Weights of a small transformer language model.
Architecture: RMSNorm before each block, rotary positions, untied embeddings, attention and MLP in parallel.
Training: a variant of Muon for these matrices, 10254 steps.
MLP neurons of a small language model. Each row is named by its layer, matrix (gate and up: input weights; down: output weights) and neuron, and shows model dimensions 16-143. Each number is 128 + 24 x the weight over its row's rms, rounded and kept within 0 to 255. Numbers have three digits each. A neuron's up and down rows have the sign that makes its largest values positive.
Before each neuron's rows, "fires on" lists the tokens most often at its 100 highest values on Wikipedia text that the model never trained on; "fires in" lists the words (lower case) most often at its 100 highest values on Wikipedia text that the model never trained on.

fires on: " the", "rom", "ord", "ar"
fires in: "the", "coordinates"
L2.gate178:092088152166118116168096100165161138117157131128108131079106144109137134127121161160124157150109101158118112143153169133140164125162136147137106135137128179098127168148102123089119151150124128167162152150091152076112154132135123135137094134102186139145129160145131141132127175094139130154126127091127146112133172104150137117114128124118123112156063122147089127142121131098135111116159
L2.up178:156149114064076110143079104144134168129105119133136102123128117099161073177169107116147074078147132111137090160170138134109123102139133135096109136118121129124128115192133123118148112154132122122099138142096123097094145136139152118123131176149123119112125119123119148123134167131106131124166100138178123143086101119136128115164135170118135128153119097117082157143050116111130109151139
L2.down178:144167115161162114143110140174138149121114169130103118099131099122149145131121104116141116114163142097150091184171124135132153173156143144143085159099142086068109151191133141141164143122174152109132141102085165099112151128138123144137109154132137150160143106073165093101146112134145092136137095111128137168151139108143111140127125124115135096127067134164123133170139149128099100113135

fires on: " her", " his", "ish", " this"
fires in: "her", "his", "this"
L2.gate544:173104097161135158072132138127120106134159109112145136145144087140096110157136116148144093140128124153168187118153140151122094098119157123132114094143107140113145117115156133112101119109136097114120089139159133130127125108120160131128095133142192121118130155103127116081105112152078139129153109106136086148095099105152101141188099153150139098098155136115109179131131114127172169130118
L2.up544:170133152155135110097088106121155111097110093140151098126125130083121172121130144164132151168127120122140133141141107132118131145132133093137130130125134154115157126122166106119135105116084142141126145108155118081102141091106146133081111153149121130139154170104135151097145119113118172119151094173126095123147119121107101114153125204145129144108100182095088088136098149160135128173106
L2.down544:127192144148128140123121110122143147121108125146161171135113133167138176089128100118123116117174121111149132086122131136139209162110151088133121163103146138109112133107106134120143113156117146178138128103116140119117120119173126138093137169169143137139108105158146131144118144151130144083110160175104144128121115108150090106102159151160131192116140165072147100126135119137092122119139

fires on: "id", " would", " to"
fires in: "would", "to", "said", "considered", "did"
L2.gate127:158122148130140136099171102142153141099110119163157144125073112108133146105115129128091107111135129102136088136089116128104157097150135137155146133137105131093091115113115073086159114123143135166124145112154121149126100101138095150097143129098114109127121120121110170112112148148110149137103115128165110079132120122102148079134157141152120120116144148156138128150157100140140091102131
L2.up127:173144111134120095133152167148181141123112076165154100094123140120131124120101125136118086095116106134094110121096123140082147176120131112108132147135107086108121128127155113115129109097103110129116091098107125086111139068137109109136130110094142120119118125149138105090156146125162113127120177078123155088133116121151156119144144089071144111152144131123152096110103116109121137110155
L2.down127:143113099119155119128106129158176099127128096117127097135130121131100126149093142151107134107088160148117126097127154146108076141117096094101149105120147133142114111154138107107165126139119139118108142095118151082106153105132129110152123116107120120112142092140113122123167128089138114118171128111109108137116132091152109157190166124112211095156132096138114140114102128115115111157131

fires on: " and", " also", " to", " which", " not", "ly"
fires in: "and", "also", "which", "not", "to"
L2.gate608:117142172138144152152087120140095113139116188134102071112094087121134130116125097124108121138111128134114138090147169109115117110126114114109117119167103093119118118143138156120162106141142130112120143128158159100149152126185099081107125144132093117086116134151196125134148134113116129144098130141136093106150112166161118128139167139113176160148109139120117058154159138108158129103125
L2.up608:103139069150097116158122130129124118119133153155131112155131117093148136146140113111126095132114122129087146121117154129078132137160115112121100107166151124121157118115100154133121106145106129114108103092096132103138158093116150138096135131096129128108125156139118124083126105128126127133157094114113154148170095116106111141127131169118128208123056125120127086150141145107128113125168
L2.down608:127082113106094134101130091105158165138119149088049109099119134126117126125145142108130119122132100115107122092084119112123123129140095113072150139141153178135156111156126088140164125133130121134124147150145115124153160125136124132084126121133126099136097136195128133114104130125168088141133118111121129101103145153161157137114172126083072116121141128097134110185094111142122123085126

fires on: " all", " that", " which", "p", " who", " also"
fires in: "that", "all", "which", "who", "also", "allow"
L2.gate153:153102114124115142092098115100121152102138089123087148129153121131122121118160104130116142141108128108103120086123151145104142145141119104116153145115119113137126155130094090066150120127129139128135121094091173108088117137171162144106117180187134116135124118157144147134094109072133106114116129130130104100131126154123143151091132128118127149130113108098148119117086092132149103108127
L2.up153:071112117113129105149138139137110167146137126115082098105141092173100128122070124145124112121156147135082117119110115130147147108115117144136105100143122115133144129183132134125099112082123152107111122044145143119174176126126122114167135125122073191098111087139139124122112125109119118092092171153141094137134115148137134134142149122132129121096090117159156131127131105109154109122148
L2.down153:151147144102105180140131096146129144128151126089115137128125110160096106130090091113150128101090117166116107173157133157165110111092114118089119115128134110171128117151092138132115113135148109157103150140121099149110158117139127140137094100116109130105100134154145125133121143119127118088110155127120128073135087117126118096114182130105133093137111159096134112149100106158120139079152

fires on: " The", "is", "ough", "hen", "ile"
fires in: "the", "his", "they", "when", "while"
L2.gate427:129149131119126131098112138107116111069131113122107155092173120128136050100155132127128086135115151110097107148090130147123134161142101135106111149143134128172120177079133156124097131095117106150125120119134138095150146131092104080103142142148118123138105139182141117097072142118140129129142136152149117100126127079152104100104161134142132158122123122118123103119154124150099151115092
L2.up427:119124126119120100110090131128064063134135123113174132087135158141141118129146097166090128109089137116145117102083106134132154165166107185128119104100150153158135175120115127141157137117164175170120118122106127117121136140104154117091136107104131111128137134117173094121108137086149156134143128123127146138148124169156143102125148116118125119131075152078122117141103116086100111147110
L2.down427:133129125126143129086131103115100100105158156099126108129106143121132154144147122118109128144112162147108101121129165075139098086171145136107139106116089144050124151127142095127154142146132162094195151078103175105111163154143112112132108149137099151141099179206122103111137123118159104158126134097099113138140149111118164132131118117126184171112111093052107161086132134103119120125155

fires on: "al", " also", "ain", " not", "ill", "v"
fires in: "also", "several", "remained", "not", "liberal", "still"
L2.gate355:104122103099117129137117124139111148101107136091147127117127134104127069126109124117118157111135139164175140116143116134138127105139098124110134145083108117116150101135109123117116143088159092139088154104209117154111165121136147120112090144141147073098123085110119156153124160139110118141136148146129097096113140099132126086130135121124135155123134116180111130178170122150161124135157
L2.up355:133116124093165172124092123147138152137127131151086145116119150101122130132079156100108127131110123159089141130098123113154109089150164147133118141128135122157169117144115123106142150135103162112103117109155151111135147144118118151137120137127150126141120142134091129125137137106129142140120122100105105126149131125143071137143143149164156111111133115125144091127151138122172123088154
L2.down355:164161084099191080081128155150116141140133083131075143093174114124144122159142074095115170167130108168113121182116153148097137115120090105127117159109119092127130151115100156140105126142142123136139122154122158130094136128084102115117134121142126123094111106113097123123121143130130159131159119138147163115138141095088109129135097090078147101161130085119085127166101147147129096118105

fires on: " also", " and", " the", "en", "e"
fires in: "also", "and", "the", "however", "not", "men"
L2.gate414:126119106070118105147134123131120156089127076156116103107136159150155145170160156183122102134124090101119142165115112143118170125121115075090117149137068147133181114110170110138121142119115134110119135131115139074147144135090151102142139093109133154138155153120137117081149092113098163153157132147116131123127131127142091136170125111144084140127131112092088158152158127133125135117097
L2.up414:093151150133079133127142154118158139120094130101134115106087105108128152079203157111112131167137086162136110126110139158144158142161182107077133108173116130119145084101117129151107114073147109111102206155156120137163150166131174098141145127118118137164129153153116147076123111116151139112108147133097150093147103120094122123143106091136160132165115151129142178126141143130109145167106
L2.down414:115158153111095145139109139135118127127158157127159161154148112115123127137123141123116155148099136174159157117125118114106119103153097126126137085100093140152116117118119128152144150117106122156105127062157135181146141136144126120120176138142112108140148123148096156112079127153135100108094145161152146147136139132112099101099095110135120172101096170135179144088148095130091178141132

fires on: " her", "er", "y", "im", "ric"
fires in: "her", "hurricane", "herrera"
L2.gate63:134095148132133099126089133120133124147122124113121134103122128104164136124106130140106136044067109121111166176143134111156123144091119085138111163154148170118110103119138117077151064106145098136120100133143135143139108143111111105149123125118125116118140152087142175176065137132132119126096139088143084121095129145137152088151095149131079125131142113129107152103115151119134131114156
L2.up63:166103159127112115118115167113123125102115117107147182107083156132121162119124131122083149108083163084113153140114173124126122133140110151120119094159133126125153145125131149094141136143137131171133136127120154096163153097114126097122159148134104128102153085137109138110110158138134120111123103098116078116144090114143135120088122171118142145147115091142143126144134112165136137126157
L2.down63:131132163112118133121124124097161140097139107134116161111096178103132113113113083113128135130109098148171168111118167110144128141116097117127143077154150106083132105120154163119140125132108145149139180139105128163139132105128136114120142145122133156110132142121123100129100174148170147145111101177136112136168124077121111146112154124136156190137141069169107082119146122141132127132172

fires on: "ist", "ations", "out", " of", " after", "es"
fires in: "of", "after", "about", "chinese", "built", "throughout"
L2.gate695:138112106140146145120154111139125099136098121136114135130181133149100089148159119155180143154124164141125096142126124113099093146118135117099146126111096095167132135156114118117149154126134140126114143126098163104086180131126164136103083099117121126173114069157120175145146080124136116151154115116126120111128134114102114096119112125122133145154118141175095097164131162116152128134171
L2.up695:088144138141103097147113158092123118093157096094127148119124132146136164096145137183089130128092141154124078126112126158150076105138129134137119141156154153111089141137111140137137144101128128127151079088105164155120135189102121153141102174109168146161125133135156156118135143080121105144127131141161118128169141116097139132119106114131134159106113164123116167117149148101102187138175
L2.down695:091115140109157155144103083166122127142099126142129119105119106133155142087120136119130114112114137116059145099096135096119123109104185123103111134133119126137132144154136118080130131119104143107114169117122149161192139090156138074134113124119092107120138146185108110128154130092134137161134155144134127086115084102119154115157123111185132158175098098164159073181139132139135109157130

fires on: " also", " Fran", "ly", "in", " not", "ia"
fires in: "also", "within", "not", "originally", "france"
L2.gate496:168081125110110177077113154094132106110086125150119131151146124167141146112106137117127134154146120140102144152122108154117126126138168151151107148121126125111071116169133131122141165128137173129083161144149112137120149109139144113123131126141128121123096128114129148162119120101142118103148135092157108097112116166166099124145174124158102118118118131121158140109121109118151088083146
L2.up496:130087129094169141117139130111159159159131129130119178144087127148157074132120113130126156126108133130098149129077111146108093110125121142137138181125156149121133092182099137109131124128137152099100134117149129148144143121134171107125158110143134154128143131152159094111182085127214115153145148124129130103101120154125120125135137137172133106123119116133173139103102104115121160111118
L2.down496:131165112120126136130100103124129108123124156109099122112096146080104088097163107161160147128095138072139141151140136109118134140103103133111131112114098155129173134130106106116134099133118108100163090100117146099131137114168118086112116092117114120137120121220114124108124107103113140160127129134087159137107154070132145180158113125110154182154142143118121143136101151138141115152117

fires on: " of", "ent", "old"
fires in: "of", "incumbent"
L2.gate102:115072123127112145135119171106168122126152133126104129111125114146082107140113109130149099133113131133147150120137128107125122097152131128162120094143139134117103117194102152178076122081159128117106121124106140104204130131159116129162140099084116135134117149145136129086160104095096131155163140130142077193171107083119143116149098127101139159121136159105138132107092117091137128157112
L2.up102:135145099157168133140138140160105110129104163080128144101123145138150158140123134114127130123160125152203094137112130114152144162128133137122159142121075076124134113118116110146133113126084150120110135124071099137126134156141135112134134094112122105124138155144129139096141180136159140148089114125108158153102127076131149093122087114116173106105164116147152143101126127143111179137127
L2.down102:162121136144119099115089119124124080127120130133111169168104129090121116151172104125137146092157125105092099188100170148165166123166137141109131107114096130146137143128136087139123116158108116138112113106073116119109117162146128107126131079155096118138134125166140091118127148111118129129110103122112145154109169114153122116146133098163106143124132093155135149132071115121129142147097

fires on: "e", " the", "ord", "ect", "a"
fires in: "the", "however", "he", "according"
L2.gate418:143093098151105138102086143115113104104107111121118134138165154136083144077086138146099118124108135117131110105142129160147130127163114168126150142117111159131143105133135123135131122136173125119139173160132124145141114151158159122055123131144127147153125084129166161141088084103097085149141121116126096075132116143136121091108139159134118133131095139082126161116132169124132103126131
L2.up418:110108113130112144098119151120141112126127121121111151120153101129114135093123164143122096140079138165092160131173119150136134096160125169158177113136124144145138079169127124168050083113114119144114097134152175099147126139147138131107137132155156133139122135106116091105076141133135170143135142071111122130145140120111129068139109110096123120163104162147090086140118155183113105124149
L2.down418:118158118132133102132167147117106135138132128113128128101104142105155135151146176137109133130136093157150127156142143144089120123121118117154093099143124142133127116116108153088163137098101140130132100134121117133146101151111085108139123146142105141136113120168131116162169149169165175128155100108112123110110125098120137134117107131111132127146164141163090090136117099159110138132113

fires on: " work", "gh", "ork", "ed", "orn"
fires in: "work", "works", "worked", "workshop", "vaughan", "due"
L2.gate413:105159078132118126134132076169111125136095119078112148096115127115116149082106156132128121095166151133129148154140056108125156117182148114104135143104125094132108103165115098131141147166139132127130125114112145134143144153122142150122144126122121137144141135138124139173158130178147115150134152136098117129138167122131123095071107148170115097162144155116113155080117136173113165126116
L2.up413:125140135096104075087119180136116055142130124181088126163099135148115120137144150132113166076153147142136124138146116139149167110134135149100156136073129145154167107161135140107129076171135113139139143138156112117130147090140149152112128138109133097122127112129166125146157070126115148068122135140119138109094144107111154163129152109144082077125110155090139131137127144102120142126101
L2.down413:118099157124110071135085156139151130102112139121081150106129163089149121159172147110121122098099104149150140123141148176140118093110110116161111123124113125154117044123174141123124109144119152099135140129155112153125123089114139161114117109131150084107111142075103113117162111089129138129131157116145145111117119134108148195148149107128131117094114107103124122094137132133118120141090

fires on: " the", "ous", " of", "ss", " for"
fires in: "the", "of", "across", "for"
L2.gate170:077136145180094106130153137093121110125148150106111116117168121122123136093120111105096101138164108126181103155125097155154118110134154152129133106146155151119157138143147108156107177092112150123134114108130149147151139132126089130134123136116102152130141088162100167103114131098134136150140183071124114145135130108106100206100113096105143132122136121102130127114146130086103101130094
L2.up170:103114099134137126141140155128103155081168082126149134110111164110085145118146111147158114145111086103106107090142112097099145142116077105139142153139086103184138102137146093111085113099147128143130090175126138123145145115130124091176143140146111139107145143146127124097141143108116157135099129111093103165110113139125165161183100135106156139140165126149160178131108128132116161103122
L2.down170:086138123088102123131175149108134060146083123145130149111129135181096122132149115112117138128148117120109120132137132148101154127111145144137112121156134138127108162110120147122113133131139118121138126123093129122109147129117162118112128105168114124111129137255125156106142143150136147138116109160112183143112123106139128107148145128163108110142149116120110108127143152125124136127126

fires on: " the", " from", " with", " where", " by"
fires in: "the", "from", "with", "by", "where"
L2.gate698:120087106142138153176138142105133118102155142153118112102148128135124156172138127090118166127133132141182134146135150120161172123160124151146087123128134117109110104171116102149085110079122102146104102096152138142165127128128120161111152108142108135142118104096124110108117112088127110133117116148117122155111137091128111088138100102116131142148138131113100127150104155146116133166094
L2.up698:143126164149113167153157131164159127099117147119144137164136134118143141092122139128111108159122108071156098107108136105141150146165166145161125162162166157073148143122056100082152099063126097100151127145134171143117132123189147108115141095153074157154111118110119145134079156129130153141107126066133121124096130095181097132144130115138142097097096119110122107134116103120124109102115
L2.down698:132132126139150134138140127087133174107124141165150124135143144110120141148132107118109151138149085102167112142124134147128166117136109124137112123116155144123106116147110110097103121139110121165138112175192176119127137166165146111106138126084124106120097092223134125129134146136114183140111111143143121132129186106131144105157117128105143112114147104144131053103136091136054158096104

fires on: " as", "ous", " includ", "uch", "rough"
fires in: "as", "such", "include", "various", "included", "through"
L2.gate274:147105131190126102105144153138093159067212128148108137158125070159103147136083114145132140143157147126108117145161144161179154123122151149100069118130141140152147133113134111142141112129119115140168118118145125160129120124140113142127159147153110149123104139118170122118103145131103156116137125108142116182162126112127094110135129134140096141123160129106096127121106125121127112098131
L2.up274:118159131105158139143134141124141124138179119130120116096136123141109148130125163163149151160125130147151144078136135138142108099148111097149098093149133137131089126136130152114103092137124133104150192152147162198152117146134099101141138155114177146153108138106127129111078152134071142100066129108102097085166127140160131142130147127120105157138138124102140168147079141133166135121172
L2.down274:163128131091111107129114136132107133113134158134105152114106116117121125139127175143155170148144180113136139157112169111141125088158149123113108107157090114088152098141139173129111096087157107096092089106083124160130167159128140130130130138141113124140162148108121128133103154130103140146106119139095111137139138116143123139152145141079119103140139115139062149141129147112106172163139

fires on: "ous", "our", "al", "ive", "ew", "any"
fires in: "four", "several", "five", "numerous", "few", "many"
L2.gate324:111125178138163112130090102136102117129168095084136155127148104123135122131142128124160161143150119093113118089114136148105107099134135162131136141090148159140163115105100159094130115109125172097132133150128149122133110133136106094135106164094151129124113121121139160153106123081096158134102145146147111135115118133136140168162132191123116091105101135152180087116131125129155127134140
L2.up324:150077136129114120160125108128086130069168114099127136126122137117144109083109102092143174136139110119134130141094104118073119133128083128099075150108101149142143089182112126093138117088155119135125139165138142153100149138140125072140102139120138107099120117100132116143117120121097150127132137134108120147121148167152141188132112137097127101130100134133136113149119140095127141069086
L2.down324:107089146120156124138105116140096136083155166102080130100120142146119135053121096085144180118140131136122122118099143145124100139168113118112117165161139159097148103128127132123119082143118170155149115178126123141092160086115152122110094140127117105090145084159164139134105107069116175133157128128100139170141116108130110163170123141100110131142130110151135149124127173115186111098132

fires on: " med", " off", "ent", "ing"
fires in: "medal", "office", "official", "medley", "officers", "off"
L2.gate555:122118112162143098133109132135178153132092113114131159145178132140056132103139123105110109111093134100111144148096115112144096162116171157071118142130131149101146110156132123131126150131144132123166132130112154111112118117143133139153128142118108123157129108148121182123148112135118078119164126171167152115146099162174142191101085101107131119137090151141103099174119101111123128124162
L2.up555:168092141103095126067104105162076134154133141134137156134115113140097122138160089152137151081105157128114153118145131089144116158093118122140159111145128103162175138143141181151116091132085163163135112085104103132119155145143118114133128086156115120122140101115130115140158139145089137182125143098119127123147129174145121171109132174109131142122085146128102100120134136121169125115136
L2.down555:130114127112102105098169124164085116130151170156130143111106095118167130136119121114202137072091114141174137091167144104133116106119102082192160092127137114136096142086121152137131102140087104150125129121144113170093140125119084105157114124117177098099136125124120095130156150136110189159111127107093155116129156104093109134142185198126132165113120122121129129117143150114120124128109

fires on: " of", "y", "ey", "orn", "s", "ir"
fires in: "of", "my", "born", "duty", "colours"
L2.gate84:136082129127137147142166099169133132159140108129131162069111086140119081140118146156135125116147166143112157106176103155111152129131131107151090101150129115132130139130099129120131136108130137080170142164115122111144132146143142091128161108133123131145140136138114099155144167123147187127119130187160117127111099135119113123136137136124098163125156122088155148115149120112117104156119
L2.up84:132134056110096113105120143123116107115147140182089184108115118108125096122125148154151126119131121103136127140151069125106128081122156172069130149111146091157122138089125148128131094071151135123118124102131094094180150116110134119108106123180114162133139141121134175137155122123130196107140098156124093121127135141153165105124131148129051172125124123107110118131097154142165160152100
L2.down84:107142113156124120136132126115103134105170140157064138163126163095140145104137071108120079128146116121125130156083107107128109107112118146106098098142133176081123135158147147133102130128147122106126153124123112138097154105120097105169125124155116136121118131118112126127160070111126089120156165148095135152136145101146173124086106140152136128125099112085110134152127118157153103105108

fires on: " South", " Ind", "ast", "outh", "her", "n"
fires in: "south", "east", "northern", "independent", "southwest", "southern"
L2.gate331:115137194116164118091131181144164112133132141111127165138101122131090128170133120153075100081124136133132163130203146148128104148114103137103148129107091119127127160120098121114118102169136086088152152150128118136110151124146146134134127154124101126140129117131142145099111092114114108104107080091071121097136145153127096098105154148144117135095143118106179164120116107136158137128099
L2.up331:112090133151112152114134127089161132125142137099165146110150154115088106153170115087129100143117159164146127147170105132139072112092110102098133163151126137155148142156124130125123164133126096125165131122124111142163173114075094142155098129120093099132160137133071154122127110124077108140124094136139120114183126127151143145126137177135127136102137143143145143116116169141127149132078
L2.down331:118128158149125132103138107107156160130127134121155114092124112101110134123170078100150137134145161131116136112174115158118122131140135092110129131104137110164160102149145133116139136099147102153139148152131128139147172124065118118111115129134144098160161141139146109156154137147127148152126101126159164087124139129144183179194154150165099100160117142124145159119145170141149138103149

fires on: " the", "ted", "k", "t"
fires in: "the", "greek"
L2.gate677:096096099155070136168143112142146100133116109129143114110108116114154108139115126125109169153083128147160108090119115129170127141123162143147132132141120090092117119132088119152099129087145120127129134137110133060149146140143111114155104101098132139097157099200142113122104116146188141139113135146125136089143143105110092131135165080151172116143127133093100169083142165133126108147099
L2.up677:123104144116079146138141116119126106146105110179144139125111099149141147159118098163113137136161153144161145113098121152151109134126163108117147152116142109119135164088141126147157095077134159093106061133178133088136125111154117136154162135105125077110087129126090104118127167146114133172093096125145155071110140124150081122157098128121115156094167117118099163115100159085122104154132
L2.down677:110133151113113143104111110102117103116120113154139127123091136158116157171149132150141143136152137139147145106111142160116112154114153094120118161123161123121142154127129122127163102101138154092122123120174094109118107118124152166129153141121112090136113112110113102093131154152135098184090077139105159095101148136167099123164118142096096122106171103130116148121116134083133112147155

fires on: " her", "se", "is", "her", "y", "ir"
fires in: "her", "these", "his", "another", "their", "each"
L2.gate485:128135125134145123140127109174146129152115091132118153095117174154106076105109142104073128120097073129148159139096117137164126134164110132175095106129086159124146115132136140123138113098134136142151145141103138120140115151153089119137102165104095118101162129119137171087134075127127109152123120142137061120110125101124125101134148134141116143152127146148165144136098084110095164159135
L2.up485:135131112118104111086094135155130164164107118113124169084127118099154154166139105121148110119125105076132131159088177118104123149163116138074127087171195095132129157178156153131145155152099152139159146096126130145158135114112101114112128090126136155143100105129129099113153124135125143119134108173150089091127111147111093080096095135094120095138103149105141101134124163149124122110150
L2.down485:160162185109102132118085072123102122131140131091127119112111121126135089094115145145143141132139120111143151156118130121139106141113126127085085131133163140150150176125150095149126128135138115171147125104157145097152145084136118072167166176127128170123118132205121176105131112131125138132121141154143103102150149108133042134148146114104116129095171127128131114132116123127140144121122

fires on: " of", " des", "os", "is", "es", "s"
fires in: "of", "his", "des", "whose", "lives", "design"
L2.gate520:165153146115143115152083117188105106144151111109146119087152104146089165122122119121102120121110172117138128131127148117141113114185093124106124070098149124119119144195129149137148101122090146156123153143094128092132142138129144134112108110095108121095076181133117135157125090145171132144145160135156132129132084143117141148108159122138131156086113103109174110152128148102142142137088
L2.up520:154152065135140146189160123121087151109137119121115133080110109129114117140089143130142132139101083135162136095113128140134183107132087134123139122144075182110112079138085150127105127160120086151124110145123110115138180118143140107133126092138107149133170156159116116099131116143126146131111150131128078139125105115079117106150105099102152125144160146139161141165098131172102154143114
L2.down520:094126102121110136125177114124103144121127170145140141123117131158150121124077137147140124135142090113155113102138113115091181126142123124090124137127111153107155065103117148116106157129121127123138108152134153147169128142144139123161096080194130115134183123129104164106114164093107112144121136122099095114130124107121143168135091133079113088153128156103103165146121101147134150130147

fires on: " that", " for", "out", "ile", " who", "ember"
fires in: "that", "for", "while", "who", "member"
L2.gate390:158101114141110139128132103140106101100157126152116167127117083145100096121149108134113086121124122156087116139145169139191158117137164097159105087147186104097167160114111115133123128107174160106117106139122177106133138135114063102117144147099127127118106110151109137132151112133145139131122116154126141153138129124116110100148106143124120150138179123124124115130127137140139151108166
L2.up390:097112101159123159120119144120145142130102119118098136102143147099164103134138148173118170193152129159121140123101129125117104152123134130117160132150098128165138159117108145085101134126122161134120143126119102149109125113100180162144128195094147115105099086161139152138124114138185132115121091123148165135112118138162129141137102109130121115103128129125112136157132155095144137141117
L2.down390:106102149149102128142089130096135138101129122133127137145132133113151153145128132145116150131111139067184186141152115105136145091102119139143153166163123115164123128137125105152130125114111088129151139133153123158145131117166162146167126109158098137119098132255109140126140139133126119155141104136116128148146147126171199147144164165131152082108117146087128156100143116109147142166108

fires on: " of", "ates", " by"
fires in: "of", "by"
L2.gate297:124100165071147131149132130100109115147093162133146156096093129139102137131127103170136116102140121122129102146139125144093111116126154160168131114162124127132132104133128124119106116123082185154153158114124153161146113125138093126153155128104161103136178115141112148093138118152139145164143088147132117115126121122154134106148126123158125115152149147159153118123130164153117121063134
L2.up297:113124102124114095123130104111135155087124123107128155147203128104080114111134139178099113098129137124136136124143152142128094092120160107156131097131105167096141132144108116160120131102162107106158116095155134099130131170112119131104124139118140126147131100158092160134108131126113132161134120119137120187096113110167081152166074077139131170100140083172123162121117118089129142078137
L2.down297:139151101155121135192100154133143123118126141137155081115113080133135150101099131119118158125153124141147135122091090097153156121131107136131157146116143127146105140112092094114172097143111172131137105100157143118127136113159153150096159158142105133100162145254121127115148076093127136122122116123111108083142120097091115166136124115156113095122111132105128091131123133131112114159182

fires on: "n", "est", "tern", "orth", "her"
fires in: "north", "northern", "west", "western", "southern", "eastern"
L2.gate568:104085107144155117132144115128184126123098133135140136134106171144113126130147129114134132120113091129117129105138140142114123111116097129071071135109123140163129116126112144118099142108096115079127132113122119079127133141109118135139145175124117141090148083146110085151104103126107133110151088138083112093115131133149100118105129087134122123105135157156155142140116124146170121143124
L2.up568:089104138123130108116170131149185117111141120127149119151139166166091105111127102107184143115139154103149162145121139152076099129130137131105124162126104128116129137093125141102070145122112108144166147120093168154123108104180117123116118165135160137120098149145120155153114112114141102116125089099125156089088104108134127158118150156142107141131148113142150163116121121136130079138149
L2.down568:090149142097181075122160148138127127132127130159128163113140124129124136083108138093129156171142128099108130135159140129087107151137148135146103118127106134139111068154147124099149137101186108147131117132127087154081130125137130122155128149105152124133073106123141151109161135139129137132130091102150162073141130166160169149154124152088129132089130117151124147096088104111126093123125

fires on: " ro", " that", " who", "ro", " the"
fires in: "that", "role", "who", "road", "rock", "the"
L2.gate662:114139101104101139145113123132148115136135151089092156089141117133120134166110107153117152145157132133108136087118144128178085114143122145108150128172159133134105124143108148125163130148103117113175142145114109090158165136149145108142107135107150133084105125166156104151140184124118121116138080126154124109142093135128133135145125114124119128121118112117147187103121138141167112103142
L2.up662:123138131102118098098087117094153141136101152115101159108118129118126127109138143142162117150123123093127110130113145162135130100135103121095109136128169149111113127145142110148136123112128127118146099127105152060138150175157135158080067147133123094098124129114148093110165159101133133123141142118130125105143135117099168132135099169091208113125152061097114113126119148130125147146151
L2.down662:120108123133111111121094141106147141144112092136097175132147135123124152098180124105166123147106106096116129149113140149143121103129091111078108126130165108076135150122134156134159123126119109156134068148129135092114142166168119150089086150135099129112105126178127090116175147106112134132131109096129114133140168118083183147143153175126149121116136100082121131120123124119135173124173

fires on: "m", " him", " w", "out", "ur", "f"
fires in: "him", "them", "well", "throughout", "rural", "almost"
L2.gate575:087128194123139169094128093114101152138130129170157149136108090104136155130120118126124161132118113119105115128112121117121102144186144168155142162138128130128144135138152119115142130126168121130103084121148126141120104171125111137151114173146124134116140119105135134164106110085121116106135131145086117103097104119134081119104137140134118110111167174115119133122123123183131123144145
L2.up575:085147146133126141126145117129129138123147139098134135116134113140195104153127120144150113181113127126179162119120117124155125152141083141162111196145141123075092111087142134132126143157073145140183119115089099127107105151142117078161135089173104099121134121098114138113136143088124183125129087135145132129164126157128127142120106147136116134076103158159117126140137088134113121120161
L2.down575:103135163124111150154131110138118131147134159138154136130129135140120114143163131105155094172103125123142178138142118150139137155142123119131129180086124124099115152114153142124117106153130164147131107101084092146126083148119160135112160118151086085112151142069104101124105126095139175139135111142119123154176150125180121156105108098157133119063110153102137118123184105137115151105130